config.toml
n_layer = 8
d_model = 640
n_head = 10
n_kv_head = 10
head_dim = 64
d_mlp = 2560
vocab_size = 17981
activation = "tanh_gelu"
norm = "layernorm"
norm_place = "pre"
norm_eps = 1e-05
positions = "rope"
rope_base = 10000.0
rope_fraction = 0.5
qk_norm = false
attn_scale = 0.125
bias = "none"
tie_embeddings = false
parallel_block = true
init = "trunc"
init_std_qkv = 0.0167
init_std_o = 0.00418
init_std_up = 0.0167
init_std_down = 0.00209
init_out_by_depth = true
optimizer = "muon_variant"
lr = 0.0109
lr_mult_down = 2.0
beta1 = 0.93
lr_head = 0.00543
grad_clip = 1.0
warmup_steps = 200
schedule = "wsd"
decay_fraction = 0.454
decay_shape = "linear"
final_lr_fraction = 0.05
batch_tokens = 131072
seq_len = 1024
doc_mask = true
train_tokens = 1240000000
steps = 9461
dataset = "wikipedia_en"
MLP neurons of a small language model. Each row is named by its layer, matrix (up: input weights) and neuron, and shows model dimensions 0-212. Each number is 128 + 32 x the weight over its row's rms, rounded and kept within 0 to 255. Numbers have three digits each.
A block is one neuron, or neurons of one layer that tend to fire together. After each block is what it responds to, as a language model described it from the Wikipedia text at the highest values.

L4.up724:103138111140101069133157158190123108116120140121109124081170087071103108189152124196090095126140159144107135147099109168085126095165052171148130134110117191114074169135070159103093082127066151115054097087124117105121144121130119119066101139129138060127148119136145125129108116165099143102129133177091112110124092134168146157081102148118138173193065122154092138142134052108109109083113153101105154123112081159076137148152126134169134143126124156115120098169095130082068132183148140087036200082149146145131120097113157136154135103160093101138138142133174125091141153109144115143084082096164094184207096121152097060159120152124098055052144140
Description: Tokens inside a date just before the year, such as the comma in "March 29, 2016", "of" in "summer of 2005", and month names in "15 August 1854".

L4.up546:174156088144106157134144079101087138102113139104134090184146111125102171159132157142155106178130112107089173114086104146130140087127178145123104092109084183158071127122117146149077097119135132122084136158129074125148165136145163123183071163130097158136162055192123115108107183051115136042153146101118176147114109108129160046138113105142122081218143117173079147099101116124147127141136100137096147102116114172206054192173120139122183129177114204134101112183151118079114123163120172068197163114135136181127098141097141103094097071085108110132128100158154137160164132128059125158133155204117138137095094086210097130189139110174144085097140142
Description: Mixed word pieces and function words inside physical descriptions of bodies, animals or objects, e.g. the bl-unt snout, w-rist, legs, abd-omen, located, central.

L2.up52:175154093130101137105146106085117079107088157115134151091106161113126139070113126123197149127146184141090136115098165111129131147129194154154128133151119145177142138114088148165132163112067151141094186158126134184176081129078094108137106168078074164143112131117061097140135107125110127112112146127133107181142092165208103151124107187121255093159127042124153182144132079158122098077151126067126145135192150143090110154119103184094138191076141132183154113178071146164123107108114154091121184136098133081123083136099159094109123128081075184102153118074147152167132148094119111133094121134067080171094128174122081114147135117121140124137118153
L2.up690:133127120106108154150172185120168130143108191137131125150198105125177177077096110155141116135225117140095147104141128110167114092159122198148124130073162172167116137135164158101122136112083116204198095103148106164131108139037139106066124132103051126138108154131098120117100182087085155118042173068129110130127198133126161070103087167142115137123171099117111137157123069117152170122178168118142139133094113149084117143138156131083097118111146151143123152176110082157114116064131070042103118119121114093081088153179136123130123100101083114059082134167182131118185167145120135113131120207152106138132075077123119134135190130132129163124143151
L2.up770:155092073186127129126132120118111120094127107105163174151103098074163148141104148120078094139213151161138124081154135112101123171135107095136131148103136152144113156131162170127140103145091126214061100119107127175102083146105121114149146124072136201160135103185122130137101142086124172133166182148082127153138168199158100107150136112121127151141158139102114115164119105125088109080200142091172173094108170098054148145135147102133120095136070066135159165182165188114127081128088106130133131092165162071111112129137122118138127088151057116039090168095166139105144160066147147099121184098164190109116109105135126081172130172030135186114163136
L2.up1884:115100103083150108103150171154171168090131161165127123125093132093205176109055176123134140084178134102090138095155119140067158180167101080196156094116084134182081156073134167166177135111171125166109098136178115150135102117138112141145148171068142183169152126087094118152112088085102108078117162122148099088143109068145118093101108159104191120147150098104130119131173128124188139140134094101135161174116131114060150191104144132139122173170149147182153113193099153159149147079146083142089122096125091155127083126116094131088079077164162102077149134077134098108107218083156141112087141121133176165163124092149074054130171151090151166070136164
Description: Word-final pieces or key nouns in species, habitat and anatomy descriptions (threatened, sediment, slider, salmon, dorsal, wings), plus word-completing pieces elsewhere (shooter, skater).

L2.up931:113119194097122139095147087123145125134125107085084135123093173097133070140096133126150177102125102125141160154106114122148151131110153112120126152099113105151102117148125150094170159182118105079143083086125190086102092152150162114094117152150120160115132109150156140059163060106078164107117148138112176141154086163108099123128096112126104033178104147068213121109146070146096108137130121146131120127118103109140166099149119121100118135094147118087145147134134181096131166107145085131141199131097110136128075128203106099096110127154136168140115145113112110074146112154082178105129151080104144135127128089128087153141080167155106118126121119
L2.up1326:120123115152162147140193108084187114120166117117101113053123107136184131183198169136126163130154104168099167138126144192129167122110123149117157173100151144148099125134127110097068142097184104079096124059134157163180084071110163108120141089162113101130118119128121114126130054121115088122132132144117126125096164188159167211165156073156172145115085074124124107206145107089115120074089143144123160156053140115106064133093147108139136083078169102115130158157082146114162146136085109089085126131153151096124111187166108135157095127213106097170139112147120098158118136100215111141064105141136116125133127135142146155153074120123090149110139089
L2.up1834:093185124136131091119123186097129136138125085101159134133108156077108111154018123128099132163142041145055133164146146135063120167127152135100123117113126118102119126102119078123179085150140103063100081163138154142141154128133105126134105092116129078067109180130120165154165126154110057073134182131150129129114087146121133146168154113200066141177030158115120152135097166128059149178122145112098193168129071121097077106099121106120139128139115131128101138187108145048126072116131166152096151096133064104127123098088089154152148110159123131131153160140209127183158178147144146155134093189158106185145123160091120103161141148112164116175045152
L2.up1864:133069164162106131111134116127097163101116139154152100105044133102141177172136143092100120138136144093145141174147111127076135101099120121145146121121108152141127133052173072107157154160130169158109126055141139211160120110126122119075118100117110153125119174123125179142089110111053099038166154103196173094122106156160109099100099109113092151138153134147102102178139164091118123091145114166203105080086124180156081118157152105155116122135134165093196142073156123122070140170070151175072084161086151139103105140075086118085128125108117151147137169139089128068087109078109134201113128127180109006137112163151150140087128123227120105097171069
Description: The comma after the day number in American-style dates, just before the year ("August 12, 1955", "On July 17, 2021"), with weaker hits on table numbers and word-final fragments.

L5.up40:155121138156079138116171128098100132119108143135118142144098158081185114170115100194148074133120144183062082152101122136077199112140132093165125105159133155170122149127126181152098115141114110173189138180099146146130101112142113146110132132138130235095129129120099042124190115127147151045092177118110138113133174104099088119070140103102102131120050143143166149125089135094116174099145108143146122112090136090097103127148105122133142134151118146095151123139146095123149151076132086120148095169111105077116126127139110100086103185140144205129167125087113129131116111121154132081146109114134192168228110061142099175195172108074087135104141193
L5.up103:175166077142100157145187069159165095128142102122148123094135128121153090144147156091130102149085154119164141128138091175172163204117129077044090155177068154094080168095114119175117154069140164105131120081134094102113192095109125131083144091114143127068142113064141135119094118089115119060170166125149125150054044119122171076095118130064150134140118073115121109182109180057098119086148115130123105144120109109190043085127147142184187101113137138126171150107098114087141101132091181106142086066102106107139150151097095173083133133101121168160100069126154131157154150125103115151156105196144148151136142083176100104141112140193090134130176110
L5.up403:197097131211121119160140142139148122135143156151111092152145092109097124140118115150119100148169096104085129114131114147115085152107176115159140132118103174124114171023143130145044141166155084148167113099139129132119136101129117112101122161157150138120113133109110159130074098078109094166114157108118148164204143147143169135133148166167100199156137129107158151076112107135139115122128124096086129121098150079122118212062077128138081125130166135107155136119106113137173107140132108150103143124146052096144142134124106150159143128159091147152118161128170167116116110175111167116150127127117147141163092075120148150198114077083136091094148126
L5.up446:136138123136104078129116075128111085133158080146104096132154121132129148142095078132117126127165122135141093083121087197114126151137136200119133089157111113083101087123058163088128151165107165078105112148109121118135197125104123091102128144122120100139129157129084141071059099133095118088122163155105152091154102130117116128096167118063123169084149137144109121156128120151094123131150159095165172172073116124104122123095156157138149123144124128139097136122116128143073108113103136085147167157162149173133171151112113125143123166156157168138100137075180172207109087091153133138139075149148076137184133168160107080219081129096149113138155128
L5.up493:155151138143123130130099090157071093188105155126182096139095132110109147152085128179146082183118127118079171178107149159144101197120120102134095153152171123103129128113063187113175094101090213172104162085120100126134110145104114163127200088146110110172104150213134038138147076133102166091178093119127138155142128126141163102118183075094154115081082125127189137178079112179086147157126125091126121144116159109135097080108135111189131126136098144118099108145131119187099097156166095103110162139200074156101190175136132097128126102133158124156107107153177145138213148123143183111134150130117110098135143102141108140110097160168199091087163116
L5.up533:116086054119096142145141173074155138133117126174146105123089118098135086118091125082129145134100174121157141122106154148105179122119091103144083124119044153169106181093120141168159134139127157117151164164132120125109135158125108087124103099127166148105100113143087081143131125116135099032152222156124080124104143172123091094100096121065203127164169117111174152146138175128182161085167090114141121111068156120129102160098170112096156179103113115086165171204149124151061099134138088107145144051115073113086147208166137095115120122150115123147174199149194145126103172125196124117125180172107133147121152119130127069163166138093113103152171171
L5.up591:140120129159104117154108141126073141138129067126143132065145181099124158193146154133127096135100123177136155087151126156068091092104087112140116187140115112096140086152130215170083080145104136087154142099108112154103097163160085088128084119156158120141111164104094170078143161111119151053124144135127123135132141114124164143112139129189087153192115092159097173133166168108202098136097146170096140097104155120132093153145131119124119100133176129130153110142184124126154088140136158142156133152143098161091153130092100114147117143121087137144134106143145186204086168128153142115170157070071106191170160093107120176103109163143110103073106117
L5.up946:115119117113055193125150108118147067196152182118128110135125135101172085177215123095086087160139161062104123127101139127113138132144064098136162088147050157110116167172096167122138101164122112129123169065106132110099132170149088103096154099066075143122127149141102082114156096127148168087133199126121135119083110141148089173121156150155207120092124049114141189109135159099175129129167092050091144116171117094138087133118137172103145127124106134059122120170122133099088118116136142128136139171169106172110116102187169100111062168097111097125153143190168117136099192180149161112127114103085163143086143120138143089134148114101143097098148090
L5.up991:127112147124185169140118146167076150091109137132110124095130069197115128164092124162142107120123164140099112118129124157162089143163110125153098142106167190156082136165112103144164111113176099129146106100101118121165127089106140088122136108051120143080165166114089168120143161064165122133098201110124133139103181099113165061097143154118217109061118054143125131139142150129162126088109116134154126131115178139132144142139127145132119116094127138104130112150126181135110134131115127064112181159154078137123065168140131113145118176111143131122153130134140188130161124133118096141110127171152124189025069128109154100146128080168142153141168086
L5.up1102:161075087063117116127123126171094130119137105185158125134179140109143130165167084117166120108080134050086139072141099120121150145098181184064106140158080118080090082121146166159135060098081066078104088116155032081112130153110185137102146197130140112099096099099060121086164115078091142129165172067102089165143124081148069110102143114114167106111152142083137094155166160081128117108146173113130106126131096173168103120079105143123103178115112148114120108164093133144142149131081141073146090131191121185117111106128152151099099177100165059141131128121127141122082127168141174193098070160154087129115086086094093077118195143130095100111101117
L5.up1126:137121102166070112137096088151105127184135100127161081133095097100145138156173071098073116107095136098131125167115062105024092137102101142122076152160147160110162169115081173104150136111171168089110171141049129127136115113097082081137114140097101156123067136160075112107120096047087104098194142109158127110087128122101117125105155113144093115188070132077148122120110187105168146100138126121079102161103192084104135145156135151097157163103134100087158133084193122167129097129161092171134121164092093141090086198128102169101110114124096141102108105191149143105162097118126139118138174122159154077163175095103122165179160129148147159134171165
L5.up1271:138109101133083139135134140110142111091102121118146145139154071093099184201107116120096119123097121149097133102111098150123128104076171144186110164172116121100132192074178154123064080111109122079067132160135116103188150126087152145098157138070132175117192159177095173072128130140155119085116093147069109182123070187130105133147131152144182158135106098128134128087159132106140165082162147161093072128100127089113149166102135106120126155102151121094093111153125197177106147115146112128183113125158114147139112149089125128119119112077134176084143143139144125182063128146179116152151173142090110117108132142136130149154133131084077176108154159
L5.up1607:130123096119148121093116158153149114150191106148127111102120113188134162163135172107120134157126110162113143141076115129160139136190148119114137155154143117141137180098107166148041057193165142063120105055118054150108119142115118096113090177156151124099172187113108148134175147099115189142114220179116143161105142131102133123076128137154138168141146129135088114160124098121099153134141187111102150118142108119190145138211120120169131114138116097111152051153141135161106109170135131088143159180116138107119142122159165176126165113088157164124086109131052166149115118157063117074132133137123129176125088119121102111167186079126102130092146165
L5.up2323:124146132111073096118160098086083129141127137113119120102130127158148154129158080138103106160065182071112136113112077082094138097123155139132058133135151153105085180112131185194112073096113096165083124131152109132078095095139140166173177128058077168128103105130165056140122122130118084153131218148109158043095225107126089157127141189093189091218075089155107158203122117134107146098141089183136146171131109115102138203153169145141108135181134129115127076111125121163184070122131087067139146106107122166126138146128078103140111131150149124111162146149090166133147117172185148118115158158125133148160124110113124105130103081067152123117165116
L5.up2369:132133092157092128145159116167125132145097159135110169106110110041163102165085147107127119111106134167107110094100096166077146077145142130082105104125120079040094167142100159154143145118125129125153204099111130140151164141102145117104128126223104150188141112092164143114166086052123104098152183172109091160105127163076121073184128188092121116154126112115147102132134160138113198149108130180096178066145140131124112124106169109135104167091091154066094124115081129112107116132130122125163134149069179117143155157148128169129099118126195199140126099117144143152138158126181108122149144139160121153078114092149095072138104111091143154104159202
L5.up2398:133148081120096202133144093065092114077165138145081096115127124112174094173120158110048098098114111134119167139085228108198159126090051062132178158122072114081114127169135192170143159049154138143065101094095168095174103124129190140121087107096157177165087116105104140098095113132099088056182193095096135166116114082121151105163125181068068187144131112163084130158106155092116121149150114175060153201078172137168162066097172097114076157153149117035118115112157151168163154141161096119148147144133121096100198162104185146138129156202160075082131187169145183159095121097113095115153113152121153119145178132124148092143147144120108157102116093
Description: Color or shading words and word-initial "g" pieces in physical descriptions of animals or objects, e.g. grey(ish), dark(er), black, g(ill).

L4.up1173:138052132129130126148106122159145150107108083072102124114111088151195147121118162166117088147103128097086138096172131106133106108097189176149088125115143096126133066170151111148155127105141114128103102144119112185146159147090132119110137130174097092135120115146136109156168096122127055139186178111111126161179157182107128081111190100105078143119140112140169137112130086171110133150120155111160119127064130066112076154199095119144136088087155117121104173050091126156121143124089132112087136148106092114105151165128100083114119063125154140131169118152109164074103150127074154169118205099075099143152154111105107111157118073148099128052159095
Description: First names, or their first or second word piece, starting a full personal name after a title, role or "by", as in critic David, Sheriff John, Stanisław.

L5.up357:110064133139148098124104109116126083093103080119138161117090100171142148127106084167141105100061106131127111125147065121118086137123139109155118105139141121141117081102085060147154147050096114067098096149088110104064153076171138143078109110099112084166130147101103194061133114097117112093130179093077119131148140198090077100115120098156146163093136073116200167206152088134145105118124189165155156078171136120121117135148121117160096097078086188080107151093131169159175159155131113105142131106125124184103208127128154101080093126139136091115183156137131158068071162106125167124085164106030157094190122138126049141075143058122129124116132095
L5.up399:156065146156133159166125121129098124064141100111169147118112118109120188123123085154138110077105111169137124140108069098117129162122111145161106126139188101130133085113115098164189116084134168185078120125097141113122130093089132137157160072079132163152099113165149177057150107100106099116175171131118127129176152158110066105126072145102165057084111130109147153147161119161143149163187120141167076132104162166157130127150117102113126122088126078122117133177142108109142149135177136146090082123104128208099183077158115089051103117129087136127133106107141127141131148080135121140084198163099183070191121122152098111129158086110191098080106124
L5.up519:136108101130099130146099136159106142123117130091173178116146206109137128127146109177127152072180073145089125096137083094110107141156192144099118130152113078109144042125120103150119102142083135130153118100074177141160097163165099092130138095120121128135136171082116125151123101071131081121184234130102096104135162168092176137136136155131077153088116136129107149117143127175134079159145101118226125132100151157118127088176085096134161148144097111104135124136133109154081098079113122109075078106087125205132143086151117098041129098119165128189140131107140157130113147067121114108110121166094216124136126157094126097073088124120180109134115142
L5.up690:138054137060115154104090081119194122124075154077125184101112107105110145154107122116116112110114134152174163174091130115115140142101147167072135105103168080088117190047106105108122135083085176126094067069123126216143150049125152164107099098148093128107086132102100160103088088133077158048082226145154077171105194129077139102118107091143146148116131130144130126118082116162159072099109167133149088133152161110103084118150108126144130167072094115072185141094132166175070082161120130195096131129127132147112109139135165160102072162084115155153114138122149143147055152077125101090117099106096095087178099126130135096160157122132141115105074100
L5.up706:155084085077060109126103116096155110181133123131137092113104114171150129187193143099152087116111120126142123135102217124101193131107122118166138139166194152113142074112129107098147106093081149118146215131136106183102137147097066131164101202119139098097192161163114134131125119095107096106152137119142093093109171180094121162117169100115046100077124157116181087172100159126214162079167092124117093170113100113148112136134115115104129102152138138096137123162119143130108167113068142132078186089167122128086156088169137102106079112130155149139163167079066141151117069123157154179150144097083145149142141133206105142172090131137098057119094106
L5.up960:160118143104124097130133102112099177166101091123177145166073128146136138133113176127128103131045159099155164114193109101104131179154224128130177107105169131124096084167153103116111085051056140130096131111107130188093196125097144132082099064214125125100129104186119154136121129123140139115122138171123115103109169145084148121141134054118119058099120212064120137147150097102155100112128041142110104150090110054111108181151083073127116109086115106108139156080171107122083161112096077136135108102178114126138133067137100108104115117105133075144120105126206115084063174144120099126130133159136151125120103107152158118163093079145134137113109113
L5.up1311:121096172205160122112125121119132163145077166098152159197078126047147144185134148143125159076082123111125105115139137150115111142136157094108194127126126096088075088135166125105096111115111162176134132088115073158147116128095084092123138125190145075148144112155112150076129147125126132140176157094119076163110142127151168079108134047088112129081114154109118166084104153188077131120120151151107140151092113082113135114102125072159141177178118106138121127180151097104069139130101074168145111145087140146124133168130163148111091134099082119136186142219156114138166096100132057156110054174114127136107141136107149154159155083135096093152089139
L5.up1435:063125123151066068184137153126142140079142127146126143114111109149155161139142122172109118178101150159108115120184070120136190171098132169151158128146105165107135128081102074121110115125137144163051126118144138171191175090135113141073095116105154135134144154193143137100165102087120088097134210065113102088118146112057113096128098118122097122124145137100145108071104147149094116104162116153135115180094125114114136147156080211082131135098108116158109155142133156151065148118117136123151216083096157101098086141143130156070097122142097137203151096161170098093137127120044090171117122095090116058157105120091089096132149085161146154146147105
L5.up1635:101174130170094154157127151148095119141128127132154167106104150164087157111127096133082086097109108166147136144091054091173153168095137107071131143136085080109104167128099024088124081165088128122077083126107132116152133116125132133141071168095116121082105125100195136139119140109105063081161178143155208102131221130141136108142134144105099134116167132140174100084150130140073135115155082104175083167108149097159113135143099134086086089070067123069087140127089172167061156180167056189147149135159122134102182126120156183123102156113126089174102098177103136115120159139075157112117145100117095152087111133092143165145103095110115148141101062
L5.up1766:163140155135072127199066125108093128087170167192110183128077129108157138104173150201095139089080139164087191096154158108129091147144113149125162142162151128061124087128109117131152128098069150245112143100086102179162117103079094149052118142129188073114152118114125164142128165092118158061107168159172081144163137147135173066170094128116170114168156131098141119153161148130081099124111158149185126153083181157196187085124162066135110169106191155128104132150160122082082147098174076095104127106085181130109148141128047155112076124127150131137166143152148097104109121109118097152138092142148093128167174137106129138169130097157124190104146138
L5.up1832:115138182139083143176114066090162125109120156121096121057064151121111099149092196176082062102114125130106089117146126136116186136136170108144167128144126116118134158136167098110102107098129178213120099093147144127087103085112109134121091165081178101134140101154080137179140150104122159096119183126054098107162128131141110138148137054084105153123161104110137101101132113145122140132111168144114183128130169113114143126115145143120136111166106115103113156163145122123136138139126106183096135130126147150138167153157113148108139155099075102102144153145247156147125090127085117110032145082066117030162152137186118077066174144133161147151156170
L5.up1837:153122154145091133138120143121133137117127142071123111157104118128154107207128105115113128120061171123127133121162085112117171132107170128164144153115108095140083075152154086110141152061096153141126156083165110171158219101128119105040112102188138085098115155147115147107150126116111070136131150129136105165164128149120130101099093134119166096140122153094132104149112127156131095117163146153137089137091116096144080143213106099110135139143123092132148125142122125126061160136103091137073158119115147112104130187176124111058068121123126128112155102177148144131112126116147113163115100130133118118134131125144073120152117090127080112111149105
L5.up2003:148130147160102138140150111115123083093119143126133138129085135158173126147154083089109122124078141134156117069080071122125092139101156139130099124095118082133101136085135106142133142107152073134136153135149168119170102079171193098104120112070156115147116076175105159144070132108076095143114166079133139159140133076093132134112128166166146131134106097139122079155118179143168084088178118051090141135094151084150124150156097115128157165133094127136139115085168147127062167155114116145127182146077121123064127112125145053070077085194131161108100106181152131109144173144150154109188129176142074110092166108108122177097125130106106136182141127
L5.up2054:141071186128176146133176134185175139087142159149169113151105145117099116137157149170071174117125100132072118136130134133136107103107083124103193093130109114116124132081150117186114114119031149087111211126108107120149112144146132131141112165073141131120149100136170116103141076116120156115057223168055172128088144144090097163113170147145103118020167150131230155085092154141134134134138143205153156086088090133117105140093146176090112141104075148101085160094112100131167167131146157159144178139182098129153115079139115139085142135129162127111185131177095171092157177154104169112137112159133156093139142153093129198127096107209138133151121091
L5.up2423:084095105119172179127088138134076119094148097113048100169069116102104057166101095115060088117091183179110103116080169153138128105161105140156108118110106148102082153117166085146161122105113116128054130109110141171130133170140125118085102140096141100096143105123127131118170106109136094066083158145168075116119132100082148080151154114087115127126141146138128110114119149154186131127150109140128112131082162147088091152140106108161128124123097121061127140094196162132156156092128174137088118110172155084141175100197158138057109136068089151117202098111144152135125108164152046071156119095149131117156123158072139110093138119089198114093158144
L5.up2547:119122128158108122100100118103099202151106123127130150101069121062037092198125099098076097149122165126153106155144089192125116148160110126091184103148150164147099182118144096101133137086051122108118179030154175128140158141094046149131104157134146063154135110137130132164097179103062123101147139104108155068136129149143153135162106081135183144170090140124144093147096095153183112042138128107158143086108129102110120090098142127149132115149161097118141186142216149187044116160149087133137150109171109138131112150170093135091118161090112102117137150122158084111116119073100107105109100175070143096149156165127125051137161142170139142161132170
Description: Last token of a person's given name, whole or a word-piece ending like Raph-ael, Dec-lan, just before the surname, often in tables and lists.

L2.up108:134120111154113158179119107141138130095154126161171165176144114135153137187175120139161110087161114117140071108135110110126132102130065103130203115160154163149115049124164048147171156112131153156115183083084149126123067155098091152024134091132163093101138114122081126054146167134140115137116167146106110136125051165051111119109055127145158049107120136073114144104099116184132099163155103129154151106154071124080110069143127178094128123105180074113097076099067158101130176104135127140136147157102165138116126092144131111102172069156160116084171135160100131110150123127132087093149057145109121133128075167136104128133180129117161132162087124
L2.up948:136113126104145209144149157169126145102082107102096139136081118065167090119153086074082150118171148126169166129119133091142142125174061127137121147039108099151084176137168120142155143128156156149077112083154130069097119076121099183103139110149124125144175143117088164165174112124192105093117128129099103133087136132104166110170108097107149131127154156114146087133061134168150078143121110132137146106110147087143118144101144170104075083169080110129134173157101142109092152081119127142138138072089151168163103116151132126143195139092165139131090166104157129110111140122142103072089139069092144127119161097145110154143170126114124103100135113
L2.up1981:082096143103132146159117155199105157071123123084132126067078117109168141074172089174061111114147091138121087140134108110069081101138123124137174142170146168141148098122159075146135143105145175144020139188144135137130147048121097096139104093142138093087151125164170157145173086114094116069108188131103065135166076085139145111140077086163135086158147152124114146091071110177152083136159115096145135134164085073112157086166085123152133125151067112051113162143146134156121131122115132141118130128122197165180118117187165145021197078119145137114159088149098115128123122039094128117145119103105147104123136112099074141141186069119174070138106066
L2.up2097:098113167130085162153100109164166133111151131179143126082135135092120126099091112141151093133151129103119158182122097153044094173073144147117141116078129166090057096112167112100165143098131118130143171151134135103069144080077155141166166151149127066073107155131158160116093165093121116096145176124118181165079152165085148205136184169114103120168125112084067080129105096187088143116095074165176074103157044114124084106148105146165141104190092162124149143035147124169116132130120186145136116105105101164083160173086103143162127114153131115115124074152155076050117155114097166165103139110129144104141130139140087131126168138111084126123134125
Description: Final word pieces that complete a person's first name just before the surname, mostly Romance names in lists and tables (Feder-ico, Enric-o, Emil-io); more weakly, family and female words like mother, wife, daughter.